config = dict(
    n_layer=12,
    d_model=512,
    n_kv_head=8,
    vocab_size=9360,
    init_std_qkv=0.0148,
    optimizer='muon_variant',
    lr=0.00947,
    grad_clip=0.5,
    warmup_steps=200,
    schedule='wsd',
    decay_shape='pow',
    doc_mask=True,
)
MLP neurons of a small language model. Each row is named by its layer, matrix (up: input weights) and neuron, and shows model dimensions 256-511. Each number is 128 + 24 x the weight over its row's rms, rounded and kept within 0 to 255. Numbers have three digits each.
After each neuron's rows, "fires in" lists the words (lower case) most often at its 100 highest values on Wikipedia text that the model never trained on. A number after a token or word is its count.

L3.up1622:147143139119106122108147160125136130120161144121185153134092134114138123121164090088130087112110108124098096129137095144130090150115096131126129121127126084128166155075120094141096126127071137115088110131123135082105113128133128146094160147096128139088148145135182150159126143113130132129110177109156142116131106111150145147114174158150130147095132135170134102144125139133110120105122111123150134110084111139117139144124151117111115140180107137166159137101120191107121114117159103089136117112094143164145141130179151130145107123141127115136162147100134136082146154142156161143133125141176133093127110205137104095141081126152138130092149149094140139111136123123114077096123098104149152101131138146098148115136115138084138133115135128157096109104180159149122135141115103
fires in: "it" 86

L9.up740:116139111141156164157145122125149171154104136159102139130141147122099145116084124135143133107117104110128140133161104130087099157140144129135114130133120156113105130128138092158124119164114153137121108145107132115124127168160133134143128176084156105109077140126148102123104150118135163167082162083089118131116137107166184116082123152160119160131067124092151169095078134088152138164145105134124170135137157134136111147162112144155138163105097136104097131127181119046133128125126136107128116146125117146109109128189110120110110131131161100119105149160146153115129155127142159094148141128151115137156131165110106130132152126124187144108108189119101097122144132118112146057092141144107124128150094105095146111068053141129145123101116133123127109121153139152120159115133152
fires in: "we" 15, "there" 13, "it" 13, "who" 7, "that" 6, "and" 6

L3.up954:161107155118127142109128158134120110102115121082119105155137087122160120166097131092122147170154115170090135127129127141150093140131122124100102095137143145098144119144129093130153116124145114142129092128108122171175158160103085121133102151123130119135106140103136125122085142148101135132112161111117111181120150106092126111117109142132137093140105165104151154117110115132136173157149149137131197103130130116167119140097086149113163118139117123152126147097087128142128117106159133133126150116084106104126138116117118084131105141126089132098146108131117148195140146126125129095115067115108147159142134140126139137136117088117123146155120118123136129090143182108103141167114124151107160092157091154155144129149130095112110147132144098131156191105051119115125152127094093
fires in: "back" 25, "de" 20, "time" 8, "d" 6, "santa" 4

L9.up1699:124116109134134128137137129104151161125112134137129109151156139093159136116103155101110117130139136122139142150153127111127119089091119131111137187133121100101154161103117110136153131120149102103139126163121146131137127117114127125134119170142153124149132123128138133170084116112116095149145129124149148135097150104147113156120152141128109204184138131119183139089122134111100123101151098135109147172114129142144097108124137130138146165160128092104147136151097114117123089112126145140131092126193151129112128163122137121148080124143125155121173109103163154132153114107114149144146112118138099080135106127141159095118125150126099122105121134078085084084116138120113136124086133101126129144149128159067104131141072143129119133129116099131087110114117109144120165160120134
fires in: "to" 59, "who" 21, "which" 5, "from" 5

L3.up417:139052060077152096062131138125153068128110134112112106142131167131123070154124136156139131101139134135159135159167132113151132131155120098105164100163162102137109102085119078134116111116143137108127136140116075145155128115100127099175112143144090103154123133122106099101147131128135085126133140108147132183130137106120116134138136120125156099189109123102127134102109161094152151127159139131146119131107099118152150125096131113137149130150159085159136138136070101161120137111130113116139141146109120163099151118125131099134140133138133118102147144086133137120162092097129085164150101132115138139130112135141143112091133116131127129124148154134150090094104124122139149127170135161077153160145146146090124117119169141125141112139139108119127151130161148118124148116159112
fires in: "made" 33, "make" 7, "help" 7, "makes" 5, "making" 4

L3.up11:107124166114100113158130131155116115107134165172113126071114178114123144114151145141116146133110139168134131142124138111114127144136130134118136143161112067134128098137101124109166128104111145154155110141125122109171141139144144144171127150147185066114072075163119110132114168144104131142136126133149138139095119142110066132138071125148172156148124114117157131162171161102155082114092096141104109148137123129071114144139131128146168162102112154116126123142089139133111107123102142125120106138101094120134124122152165116136181151140152115125109134118124161139154091085104145144147135117077110164115109087115161121139112121110164157162148139123135142158153172166130126122146138117105081154120101168149141158088124172114163109097086190100102116166071112171130138111145126
fires in: "well" 28, "that" 15, "called" 7, "sq" 5

L9.up1053:061113112108119137106133140110149167073121138156153129107113149114121131139126087087111082139077123145115141174140101153143054121082124140103126107136095133097117130100128118170118220113128161124139157138094125165137133123133087151181093155097153110133158162122067126160119154049126123137095160120151128105145131144107133101136136135120110138120128106177158154166115117177095110122180101166097153114167130152175144135094131108160131134168141120156121144114134147102096177164142161150117146150142130134130158154122103154124172143166164162137137114129135185132096118102125130125127129113190132178152168096138150145106092150152147064137107170160114107171127137088131120181139144148127100134135129106099138129159077167115129112148101118151132134137114154143152184101123125
fires in: "can" 20, "would" 18, "may" 16, "will" 11, "might" 6, "could" 6

L9.up254:118136076139159128162148100094081161098108163127122095116109103131106155110163105133122159123130146169115100132151122134117137175129124130100130164150098104126147128130147178091143108109100162085152090131143114157118164135117128132123141124123152111114106152163152122181145090112143153142160119112182125123122156166103105119143107129111150162117215103134125136139124115163129128105120115162109104114149164155127126135119144113132095151126128087111123114132148128156124130143129130126118132118112116134130129134110151103165121113156148162142132096139149123130116116171123072110123124132149118094101090115126093106113150125150104155153141139086117116112183140105113114112151141079112095146072164123116175140167129122103156103103129159145160111131114142161157149119110145
fires in: "such" 37, "well" 26